Weights of a small transformer language model: a variant of Muon for these matrices.
MLP neurons of a small language model. Each row is named by its layer, matrix (down: output weights) and neuron, and shows model dimensions 16-111. Each number is 128 + 32 x the weight over its row's rms, rounded and kept within 0 to 255. Numbers have three digits each.
A block is one neuron, or neurons of one layer that tend to fire together. Before each block is what it responds to, as a language model described it from the Wikipedia text at the highest values.

Description: Mid-word "g" fragments
L4.down228:100090150139120088118110106102172100129152116063103123164154151149122171125152124155131160089095147125165183151142194180113129159168156151113123146134148137191156116151083174161113118096169139165124096116170153061151140085159143062133136159094108079142094131204179131165178189132189102074

Description: Word continuation after "the"
L3.down37:142134121150128113148140124141133090093139146091160095221130072104091126125089145135107129122087155121191152120154133158150142109085118147172121122162076156111124137183203078110166145175188158181130106050093138128097074173118171086131127098073136103059125108177097116123129179104056133145
L3.down162:122190140082107098168161140145097144096145106124126088154162123102081091183101151145211092203144150096136088105213130111189155134142111144090114140167120109104121107110137077150134074118081149133121119102165194156139116137096159122090095092141160127173103098058138080123109133130124212121
L3.down198:151100106142086109165102104113126177119132139134122108151090118131166117120129102122106173199157162165080104144120141134170123164148126118161134134101105095119146126139081138181072091091114124140149155148113104127084149106084187119062159092134094127134162129147138161114151124136200156150
L3.down230:087072132124131058099147104142154104115114145128155140167103079145158163118118125126131184135129115137072075198119141140188136134113185157146123105114095028083173186147118120125122158177084154132104136159108051151167124169161068102150142123144102176135129103180175141091076118148184109102

Description: Mid-word name completions
L4.down259:067139175137112100147107094148125130112087122116092120168196078112136074071094135172127082126130130059130126109189120162085143084110157105126125072122145124078090098090110193097136127152154139112109153107099148121149133110128158191124064168175160108092172162161191074196106153130122111157

Description: Mid-phrase joiners and openers
L7.down142:084103168210144151137158115129113139168124164125082112130079152117153118125058122103085148230139142171120149155155138116092099123134120166141082139127157136139160132108141115151132119114133156125139096129120141126142177117153131134122094112167124104139191087102196101179069125088080117090
L7.down317:149104146084149182183051085149129152130145133169150088165132124107129192126153123112182123110099146146092219114166080098134186136108101161121104139149105147132127070112191129145135063092153099048124102131087144125204130143148169194143156135133119034069089148095119123088124119121083148125
L7.down353:150120142069109193164182115154098129140181161077106066108138125119103068093090116124120173179160127090143101120128087098098041173121142103186123118152123123097104099110148151163150135137173132148152143182080105147142151101145128095124135153108152070110138110125164138135140149142146147104
L7.down663:152130069121125140123091140187128166093159122146152101184151170095099134185126118107077110143188124078124100104150115104152093124190094165076135149140153151123096120125080157093183127147119104213142152084121135119129172088127142163094086071173139070075124113057191180130129152137162151159

Description: Coordinating conjunction "and"
L3.down134:119174133127161167128168131094127102069153154079086110132105167110128145126170133110040143176113120149126090105151151153115132133152131049159082171110157111111115154180152050110109142145129175102147127174041129175112198133140143159074053130110143108155163175161180084084136134105173142083
L3.down304:113106209140102133154133102101147178093107118151145146148147175123109183146130134131152186083082125126152128111131116152136136081102064108178108154035222098141114176099102105143120110120087143155098086163119189117133167173153153108115110149086103103123141157098114176120119157099113206120
L3.down369:107152159187082142140136159125096073118180143126104098116173130114120163163137158137090176134082137134126131130146135121157115054146113075075075147115036105170132128138176154113180067121103133150095129125147115108182105141168159096083083147154121170158162118094120169124146141076144105070
L3.down477:099155140107125101158093109104078098097175167159110157072181168119168126116094128130111142114118068121113125086140185182083082138151088122121084138132126051106093196159177100087123094076097144130111129134124077154134069084092141123080142151079122069161123186050148128108096148119105129169

Description: Mid-word name fragments
L7.down25:094130130138099175113151127110104125154165155126166131150150136106146124138110120159091154086110152125100132081105166048142161170132146152105082106175128146094102135082140122176197118137165080114132085101110195162120119144126034083083132119139134057160169173121143139117167124107097159153
L7.down53:115103125157084123130103106151130128190114147085101103038092135193132122066107111127101191166102102145172103114143148152125138149065158188101140125129105098156144108137116113146172150104081138154133102110152140142088150133117174175094042087202068142167117137127091140099153113142189153083
L7.down201:115140122113138069112071095069118120125112103162157163122161151178076086114177118128135134154151144121194069186091091134140108153052044184171141140153129120201098137118169141135162071117109124104135158106170123153080098107143121137078191107208096102171181102156097114102113121119150136145
L7.down664:119140159177078152122158098193120117178137148086088143114145089124136091110107092145156054153105120121109162102063143111134117145172063113151099087138138110091109143114115199159173121037113106133159139073101159141184123131104173122111132125147160164164191136122160186154091040169130135093

Description: Mid-word piece "or" in names
L3.down79:177100155128158121123112164183152080098131158123098150069117091157081190127089164059116148110158190171169104121143129153086155139126118123145139089166153131130132072160161133148193104101105141143120132070146108211062192139148136079194130106127093119099137160129076178093130081106084140099
L3.down326:149181130124153105177157144180100155188158110119154189156118169104141191146150118133131084123081170150067083145141140163103075138091142176074116127147146154131114198130129161131187120178052137178100151142125064041167173095129090133096133130084177092149149053131113146149150106091113107135
L3.down502:128147114121120086135121095144102118134119194122094155171218086137111183061124126094074119150135114152108148115159171154107089100173079162078120113144172143105110140101132098048139165172221132151113174144141159141166124153104166103173107141136151163103158150077167168094133113112115101140
L3.down725:143119100108153171175166086070137167117147104158180187084122120129108161153162115171141156127110100166152139177167074108157149069118097137091121152123091129152131193116106106162125155085152045118168208108110119142087131146157070104097158092102141100149133154118121107104130139144147100135

Description: Mid-word consonant after s
L7.down35:126096165136195173154134094129140137107079082082056060125159177070132152128102111153155113182158064109146126159138139084147103094128119110194138117132099153069192128171137112135127164085170102156161110102125151153151162121155124158139122160055189096072161134130127130134080092101095100121
L7.down169:144114145123080146105195132103126104167087110181125103170072103158094085182096137107106183094116147096095171104141105154062125128148062126113137181086154109150164106129152099140105068201084129086132136082127203083117144094149169123156097059125215083144088087060139171127140130179162135122
L7.down343:109116153101148086092143127123122155074091088116132149083127079107146135110098162123099153097200078152146209202157153153115116111181112124180113141160107150104144165064089100098117120054147077117155165104139204140140140149140191098115124138129099153108082129125140155167160103168119065159
L7.down384:111150122091129103118098131110149083178088113136101103139130133100124138104204104223098177094140148121187141089131102149166105150094111147093153146069136121107132167154124108130168143212125113119136140121082010173139172129162137129120088111091127122197097082079090174164138116132172107197

Description: Mid-word fragment "it"
L4.down736:131150121146163190113128107101129106106149176138149078165138086140129140112120140148119154102099124141119115133131154171141163132125079093114131143102092184142140149190175081129091115055086133129100120111116131126144165080136144104043140078099105107101124144127113085104155205102130138230

Description: "ur" pieces and be-verbs
L3.down494:147126128182095184150137050125131087113122195112097140102084130077174117125112106114184131175152134140105081116213088098172101114161133169142175107149155147159118089125120147085130104129072162121145143095173129133103098153083146132086133110108094128100093123189049081127136112190089124154
L3.down540:111111149113151126099144133099150073157168134093089163143142122129098111113102073134153153154101148162125145122234056124121062141076164131072128138172187114117107101115116127127098140138094130127171076077177109132102086076072108130127164078135145131130092104136166137103210183131103150166
L3.down666:097112098092163143112112119111102099146082156168100127062120133095120138118079120139150143116107208132146117088201077129110112122065169108139072037114136140130112157084178093144160181168142139138140157127166178126126139122068119156133085135110126148128055076078134112117124136179165171083
L3.down762:081093100104154073154175151120182152130123128136109175128144086072153111086106118167084113146140083128143096120159096128150095139151170159089110120093155161089112143186095150131148094114145092087139130151111121074175168171139122161204088119067110159137119114161132097086129108188169217079

Description: Mid-word fragments, esp. "both"
L3.down50:096065102171198130140084115080121118074160080072137119143100075139193142176135177113149132163134189071151093204191150127113134108154115078111106120117138119141125179178131146115167102133121154163138168112179105143087116100096101109129131193139110127106146161141082140116170151130117148104
L3.down291:089113183154106149205161158143070177086121098138100131143153155116140111143077131054143097119090142150088090210129131133107125150194099150130147114205163145133091139097172139101135176102139064120123195134163096120151107138084120138112142071036147092139113148142110146136119131123144118116
L3.down484:156053186082096136118170138159110074074099104129143166115125118093159143110174128098132105127141147144119143052169110104163155188165134121128124123040122181144142162205081069110160189135156094145170135082099084102158104129123092121108092166164113141126128169129170137137109097229088126153
L3.down500:193101145128120159128131215112132177157071109082123146095113076078086133156161146131174152076124142104152116106080141122128136121125077138181144146140108123148089136148161097145116101143138119123203104109112163129114131122091136111160131108094124108149136104128153156111145066164084146129

Description: Statistics words and mid-word pieces
L3.down137:149046128121133104097147153108091179116112137111127115070118168093119122075135052086167187107124198141106195202128154172103156093091082152119195190139124139127111142146087159149087163106154087154104087097124098174103109144161117110143102082142089144142113115144181122118120135171117105128
L3.down276:110137100154111156155110152166095156123138133081164143085112115156153137088147091106124129127074151165194156121046123100078073130123108075151145178109141155113153110130165076151120203175180102139086162075051107166106135123044172106121157069130094203155162155105123118120170142129114142098
L3.down635:143130060118137139140139135046129139108092165087122076123177109073111091146108156089121118169113145154166148132071204128119118132135092071138153144079120194150173123178093057146071124093137129161131151057116099127126135121130097144150213133101138157140169108185158138076108103135079186111
L3.down763:177116093147141148108048108114158125118114063112098188107108118103126047129151142125156159118144134125154178082120102167189136129108090187155152111102111150168155108119140149165143044157125097172064116173062123121141102122081170081128195153080108185107099151095107145122153121146110118112

Description: Word-final subword completions
L7.down490:169124124135093187171125202129111165162158133084131160164113082089147050064058163099170163088168158118100116156106090115139099139106111165085177110170154134171138062112114144107079115156165143090127173113148192093058120107134191159156089137108101105099071113144120121109205123118106178134
L7.down565:162081154094100088096193088139125154136088165083157099151110166134136072114169105106111166135114110146146144124129127075133144021129125182160104144149102121091172110111134135137108120149108112107129121082121172135129107140081162148150111110083077155139109113136129121121153151141146148124
L7.down575:173135166059106114107147124100118139138163180135092128178118135082082119116127138160174142073124087171126091098100147138131116131160143083177100142190125151121121113126089119083162119203131125149174093074072152128053151131082133137113162141131160121128186154100154188080185177059171103114
L7.down669:142168076145141122077091098126139131078131147109093098102083140184047139099059096143080132120166070136139155143142119139144133156163143184159135112120156096125068124065109092104102134149116119106173129148099159137056123134130164141128102134073149120131095140147124160134147088136166170108

Description: Mid-word subword fragments
L7.down87:076078111139137082085153120174082155106107111140180117163124100050117111191129076156068050139111102084177062131123101200159120165156159148108153075185066125145105090130093118130164148209142136112122139107095082093103151086159157151171092050130131117092155125151132114145148165111171152130
L7.down717:113107174043107150134106101194121151114130132166190152140141155104115145137136124099138115151161136226134145151074158134131185107135062105134182172129113132123145104151084131139168168066087111104118107184119090112166170103094092114116100141121169174148133102058207139109182122084091126106
L7.down752:116149110140132099028147115129147178184126156141099165119072178158116073145146132147169122155191138126177086125142066142137111098127192155144152097119164172128130133156131093156168128075116052130144133105075127169105126158137098110184121088154160087113153092113101141123140158110137142133
L7.down765:114085140182168069135118128075149173138164115086132121063136129148088066144106123161121165128170106136103148130107123097184135176132105100129126119135111083128100134159133154144149125149168115082139137131135071153139099137139153140124142081195135135136173157189119190073151136146129110138

Description: Hyphens joining compounds
L4.down737:178138150200167145111112143158120145111100138110181166180098116141149088111132129142073120148096160153122106170160076146071122194160078190088144141126159067155145127148116075117125101143078092079098063079114109103159123140155132092120108140119124149178173130152150115110141133140133126138

Description: Noun-ending subword pieces
L3.down67:056134148116134170087118111094138153115132204154133151181097140183133088164159228148161110185150146076074099164165074091101122120145109063126101109096125149120151109109091189120177146109106052119164156079160169110097126101171120120132192136089138124103102142147098126154173154142157105088
L3.down231:107095109115139183158134093106127128119124080114133161149143090178084103151178162131144099111116143124137173143142116166129161180099103113164150128094133159129102186071103149089187174075134082135087134084135096115112067110110132086116150121116144147121170124188098172116113111145118131078
L3.down536:133169165122095131150094101154166132097126067147147141169126183179141101209125156128168113114122124111100101099092116150189090119118069096061099142099134133186162091106131083125114072159145097102094118137179050113095111116155195157172149156134110094085107157123143191169114123166109152099
L3.down549:031130127135141169121115084072126153139157138170112185149097141132103078204117093125164126113157175114078117161153098087154120140078146107152127158157117063159097129107104153117147118126114098150230158105125139165097055148147101087120166099195138098142152130124142142139070170130083111149

Description: Mid-name continuation pieces
L4.down493:114157158120151152120052152113122142110170098119108120181106125150173146113118134085135113177096099102163182116102113108108130095098158146103117046173127135134153193169178090173158100084136117121114133150113189137195107143159112137165133119136124177125166068164130120107133111141138061154

Description: Plural noun suffixes
L7.down149:165173086113091122120171123146116136135114108060118150196158125107168128117143107195140145185138122065125090137193085082144093097121137132088103151139142138110089156116050166106127108094104130140158132094120163171154103071141144083152139154106142087122150097114121117141166163166134121136
L7.down394:144200164153150156169142144094137128119095129123120182181181122139153102164155154098146142131110135136144113089184101098171076092114107113120118128208125153108101113115139117123119047120114055120180140180196182157145070087129188147155107081122129130074152147104109104130176136150130121100
L7.down476:091162123138097170130153154128071101140089158114090176095135152128143121096093114167184142175155131119111202108049172164119070178130126117138175157138096127150112159116090105128117149059124164079146105167140162153094124170126095150131113138103128109166091113148129117095166132097113135079
L7.down683:103177155090156120076079123133131138077120066153072136140152121093102092140162173119060107134120134091120125086197136090162130114117120118129166055119107203167152160123121141123138143112195167080121109098106141081061107150099129156114122185050106057149081097152166162202134129170095133085

Description: Copular and auxiliary verbs
L3.down113:162156130114186083202153125142189157117147188112105099057113129132100114080166147135149140151156109110128027127184162129152073160186150125130136131127077103145121057143120148078144121103071169119145105123056153111149158191142090116095153099124142118148118113150122094180182149145148138158
L3.down440:127091109077148163148137036125166150170139182103166181152120168130094168109106120127169108086187090132081154083138135132136128140110167142105128124121182170104133109102116178115179114113137157128131182141105170104111171206101121141183077103157117104136105166147106160072155107114144102130
L3.down631:156134113118156109140105155162138142140102095072155144146156146110123104162116098188106155073169146074153157117151120122053173134183179105149158089138100105119110150136176152145168124142141106131179082111147070066132152122137112136169109116121128141145149166121109170073120119125177105138
L3.down643:126163150142087204117047115124100090086134089077063126137141151107086127140119134121143127121150166130154144162125136126110105099135176087147130123145215145139143130139107193124182088182140123121132151108104126137086159144153182115141139147110134148153191085060109141117097095212122098133

Description: Sentence-final periods
L3.down71:082120114123123104125125158142135158134091121103081157097179191091118135117089171140142097136180159095184112145159122112147096110067143120058142086063102155139177071161119149112158131176084113189112151140191133113159112141112174127127151164117095129087104137053090124123137137175112138039
L3.down238:091127098135081137184113134161093108127126156125105095109189140055123163141138235164135120074145190115124092145112137110107143145162118095118152130134061144124154093151069184120174075190112106103164137100145099092109130189064150133161114129197141133100126106164135066167131135130104121043
L3.down471:152085112096146145135113135078087127112073127161110121104168114152112154093151165127160122145170182149101120193121057052088068179111141097129175142168149209100088077166134133137146125148074136120144157157169132102140179147112117102122077164074113111096083134145120138117163129175142075142
L3.down765:109109111179210112152168188158110148112181132070129114155088088095151132153098105111105105069166196136094164164179122108117107122144136173129125155185103127128170032141094149096137121092166146110162126042159176111074122114167128124097108069163089105155131123093122116119082109180160125118

Description: Final digit of years
L4.down394:113149080142139147129185106148142135114154098122163173156110155171096134156129091102177135129120104092176075161119139138132176141112178100118146172152138153164093113126109119154072117131066070138107161130153168160155120089130111098146130091094138150133158122093131179177165126153172128127

Description: Word-final suffix completions
L4.down202:157080143174165115154171100129164158151082091119050100140103095094151198128166149095166118133175118118186156071114152121198052142077127139172097138131117117152089140117117105081117111135124113083188146129098168200150135152122132089144121165171139126102086188082121079135180179137114196160

Description: Mid-word continuation pieces
L7.down249:129197144102125122157130114142158148085093111069081080176159184121127164128163068119152084100111132106124150150107145142145125160161163153129127149131075198107109164125068126129130185097147144159088130170126134160160098088154131139106121142054153118110140137097109096132147181138157104110
L7.down280:088069155101164165146151146048131118150161152114113084103127153093115091073093129100134152159110139122155130084152133146124105165154174120105107153075131124091119116111168092135156104143132113138137056148143121169077096113074140080161128197119116131105177151165169111104122141127100163128
L7.down316:120103120133144130079152112106174140141141153081131105130125179089139140116113157174115164149149145084121138094106099101149121110162100130149100170133122146140117165135095133117117107099131132097160112176141202160087128096170159093145141175133154143163136162136142138119183168143131141152
L7.down363:137107138188137159083132098184129112124140108130110100130201132168108077148163157099117115163134109119118200145133142160048103109126156138091081115155190125135068113166130132153130146162114114126171112118170155115086132159156184121107107132158114085173093142080087065136151145080095145188

Description: Paragraph break boundaries
L7.down434:129160157141142159152132167152154130128079141113194080073121130083157165084143096130146181078128158172089134085073122202113151150095094115140129107159106138078119085129110109159144079141138104213095105139122149087157161117057114181150096127097058142145143100061146147088156141121115125210
L7.down486:100116114176152107173121170127101159136179114119119093095090129159119172135111095139108095166114150104096103160082181121144213131167038112155078164100140108182093162100116041072129103103113108167132090115096073130109156134160103128170120110092071129092156135143169142157166108118119108144
L7.down625:132092131136121166116086159101118142187099104166119112097126117116134093185164120140160128103165137176152104094127149114137161191098152206167141113146142137102137125121126126144114158151059066126089123135172200232066169136143081065134126079182150112127136057125142148112171109082119182146
L7.down763:116088182108085139124100127188128104195180135136087122072126192150134120111086125125174076111167146146148139108201136164147164100178156135102150134096066073138146110094066125121083081126140078127153134112112129071088155124091115062160030156142128125162127166134086181105131145104158180134

Description: Sentence and row endings
L7.down121:175152108137119132128187115164147099165131085087117137134139097104124111160158100162096113117079066135108106146135080134151166161082150093080070137088046109150132169188096126129134168135066143079069130096115120047174077174128155132130074191176136121153137165117083122064183106159081123116
L7.down137:153105136182135148148106175108156125144118105119110119145135171158103116129120127139128142136150132126114110150155136142103104124115179180147109114156184151067177102098193198056197108166101128140099142156122131140117170098099104208093085127142096163155110084116159152131112132083146130126
L7.down275:075127130112142098103173112117132086124064143130106185153193086150165082132077081117186170093078135143151152075212109056093150121110178153109141116121079150155122121091080124117109131173122127106165148137085122129143135116105117098140190140109111161128175153134123144177117130091102126133
L7.down386:124150084138131134115143166119158148135139125082095070164135134132097118196116134096160131118189110162160168118110110135126108144129160162086137112107106160109127115104108145135080100150126135192134168134074125082093126092105128118112152101156113079153111070141128149151110165045096109106

Description: Final digit of numbers
L3.down3:193131151161148107226144133127188084090144128132084065099112121124113132146079150122146108115146117113130110165056146110173132168116095134124113172158147173119119132144075160152137154100112135119124136111161126115156136083075088064144154121112141141074153135115078137164100177147175144179
L3.down120:140144088183131145098146114130153158066159152135102175116122090149072156131156122122159144116051070105118127127086143149094109131174171135078101191150079213184117078137165150095108093142131106075128149124148104125058040176115092085125129140150135128144155132120177144125185122186141120133
L3.down640:114173141158178144130097114181134167059118137116144127162111119091032135168101150150113113126145103120133168144129155151173198095125176130088127111148085088177140116078096101129151130141127188169091057099096116097087108149138101047149165110127084218118129136145169116141111125107183106120
L3.down682:151138144110138156121100100148097073125149117143158165076154177169112120164085166125102097084139087148097141197139100156116079142101160082110094156091119104166087113071137129149131096111152154130096210147111147140119106113155122106133080100177111111124086161097143127226107085129126126100

Description: Copulas and mid-word fragments
L4.down439:102211153149094177111095117184116109029174134144095080135129123093109123145095118161126123081054147119146136127101107145100108180176162156084145141158171179158152089155168107134118120122130152150174112068090154152101069097161147127161145145129117168123128156117075069150153136166116143118

Description: Mid-word fragments
L4.down455:119128101091115122139107182176210154089095143103144176165098125167151165110094133126152118137083136167087157128125098152119158113149178126168100109145154125103107125083139161091119163118170118068126122101066116159145145153101086123135059192168188128084117089114098131079161126129160160097

Description: Word-final plural suffixes
L4.down526:123136162165081151108139137152160142081167144109169116201077167167114121170088144086120147105159140028072112167137025133107067164098119128110147119134110152065161137094143058155151056181135098116157111098144113112123070095135137137164123134136103117093137201146087118157159125150133141145

Description: Word and sentence endings
L4.down582:112105125194107119132135148109096141111116104171062089116144181100129113115047125129139159131115163089173152103089146131127079078063130159168129083088150161138161056180108147160036063172128121166148093181166178209142179169129136157154129104101123144130080107080134144144127147178170115133

Description: Verb after modal/subject
L7.down20:162077145016145133137128067125078126079167154135090116152062153112133131135126083190128117160079101092093169171134114098111186076114133181108075150176142084126119170146111158142115091123082146105158115130191129145108096123084123048162164089094074134159171109160114156140118136164182155186
L7.down178:131179120130147135137149166094070057110058117123176098209126109102142150164165116121144116137095185195153152120163110156095153112144113103187088195135091138152126143130148128136124101070088133010144124138115145108126174144133140105111113078140165117143144137108094104116145181187127178132
L7.down445:101149128191121129141145088121131088103150123093112168145138076095124206117145070061167105127211144179155137149180034151178125045097147184132091156117093111112110125122075112133129138168094120147163137143127151226143075111131193126093123137101173154105127089134145146113169154154086104143
L7.down548:102154125082141129149170135142109143112070154138102148175117150191104150150080144113165154097145078104133165155146137104109075159188131126081126162122147157154126128161174145129128104167053102133154173079106169141152076139115125116108118125170152099139055105082113041115151141114132139113

Description: Word-completing suffixes, mostly -ly
L7.down321:088151186132089144160108093076101118129140171109047150119131142093146116180159159177106232079109143075126180094153095138157114151113130131104084233117165066105179154115075104153151096162090097080134077097139117156096095086145167112166178105156138104129157108088137146154144179142147123164
L7.down438:092148175125119074115122111125136113126135118103105154062163159096085094150166142171122099078100139129111127135157103144152076132124156130132092081138152090075142119077143103168170140196160124131114169157137117115161156067159144112052145197129155115106031067127148168118110132139099194103
L7.down606:061157150137109134111070122106115100122136130152144040113086171048124163171165128107171117101121085124182079094168194138098080105087118105094112110130111087186179094090154135080112151137132117195106080126143187119182143113164121137109187110090150187130145116131116100136117168160140147113
L7.down668:145147178153106174138157140126119153142185173136120150143111122101106163144099128138185142126145077101106113181120109103154121143164171146152162084060109130130165093131128167116136101120132169106118087121170160069085154112102151136170107104191072048096103148174119143135162148155121140113

Description: Final year digit
L7.down157:132159134108101125123137134135117090118158102159148113121150119153070069142182087122095127144120116121115082142108068117174125085134079106136043080137076116086089172143131141165195146138141117116068118139157115128121097159089107101168120080155183136174175059112186152102154113106091173144
L7.down225:139100145150147090188139147140137184127132105130140110135153159130132155121138130132124254163130162145158067095149115123145171072122201104153105106116092088128154119113167166121061126156091151137177119121134065091145141157090138191144082095146085087160134109126100141138103156128084085153
L7.down409:154192078137196168102208117140179090135155081128124118191110080129123148100130144119098112136115090143095110118093094095175117112141089130106162087143126111113074054133119156095153142154092091169107109142179146107125177098147114172123159117096098059141082152117114139143150164095142116180
L7.down451:144140120108129164087119140161158155130126067161160154115071061157144132130099119162102109107118179139096085125162081134175134115095100079146134132147112112111090097114165122128087089096136089146129116102105125159133118114092199142141134148111071119075174096110141154099097121150175137117

Description: Joining hyphens and separators
L3.down190:156097118109152111140127074159107119095143109171123158126120142114128170140134112044155136128162106095084116085164097149109081128128160188100195121091166103141148153142147080149154105114114084104169181146111179095112151081114107118144129149121143097206114110107125102123070107135162128121
L3.down251:098162151108129058154110099117133159143142133172126147157088142163136137150168148139122164119168161151155102134093119168172178132125191119132120102083126080137157157097148130201138143093109111132092135123126119068085172163084123187106125112117146098096105166127138140200072184135141103110
L3.down599:171095143200147175127095097157130091157158115142123094119085113052143122117075144063155151142103201086098164109197066167121082126128163136090150125135148122156090126118166128171166097163063142126096124066105161158154103157118138073115160123123120113178153070106119111153119100155110111129
L3.down622:151114168102117166153117105082117139078068159139188137131124164090124063215108138134117084114129127153122107124075073167140147188083131124080138126143094141102101157098160104122121136136096113189058095074150217093157120180148128133128152157132055176128159081130120162172168123060143106118

Description: Adverb -ly endings
L3.down25:109098167160109095115143123118094139088102150069231094075102215191085169177139162140119121097169101091170112138146142120096137118116099194090113125076162123145127154132130164127129154129127103164104118121135065157099095058138128122121124141081162198078131090188114182133112098089135150111
L3.down483:154184081148092125112152145120164124125100118160151139170188074140136109123170161132145123182109099082131093135159184162123102120066183060120143124176105113133162127161154103152137151135127132184138121110158142139138132163135157109144121139156108087059198150166215112087095126061151114114
L3.down579:067178161208160138156152099124102156110151138135107142097171170128114120146109130132108174137141084144113115129151145122092090141068108132103118158125114130191186102090119086107139131139106130144116094090096143119098137100092131126130117164129101165081215142191103200078123187073118068129
L3.down677:096125196132170112140131070134157125100167078083148126117071148096124161081169086138161110116136073189136156087143098148151103064132085203146086158099193184131155158108119147130095083157149133125097162097173119108125070182132108121135134079099152091157123130116159148149122173127099170174

Description: Compass-word completions
L4.down620:123111163127094059141093109124126117129146093127147185151123082126126129135088178117110137166121134140094062156143050113131164192170116121175107123174110083144148097111161064063143111128123110094092117099124030088090085127112143041160117149130131147099147149125087133164149131133128090154

Description: Section heading starts
L3.down126:152084100129136049140167125098175112156088134135137197129135081174086163103132163126084153155108094146181131148079140101130078190143110134118111171115129112104157153102078126165153092084087137114134072104203169140141112129142059125150098075147108143172109098116057110102115097118169157130
L3.down330:111070152130124187113175105166141148145113204099148143132111067106136120138137153122106129136135162119086099155107195150133112153160155152158178121136153074089138093136101120100106119108191132158152064089125131147093105140127118076131125144180076119174135101140099087132153144087143136134
L3.down525:179156149124178108115111146110129131172159147068115106116167158119120111130093160123177135097136129152131120079126071099137119122137155123073102114089122098122182112111148193116118116103087113199187041164124196086069111150072164139091128137134136130096141074164125117131152111169144142049
L3.down686:144125160193145109163118155154160181090178099124142146154098072160120119105157141019098088134108093135096138173137139170146102103171111187094107176117070124128132165115095099150091124055117124148113086095101068072106148148076138153151098136150137112145152168123137110167065114132090140188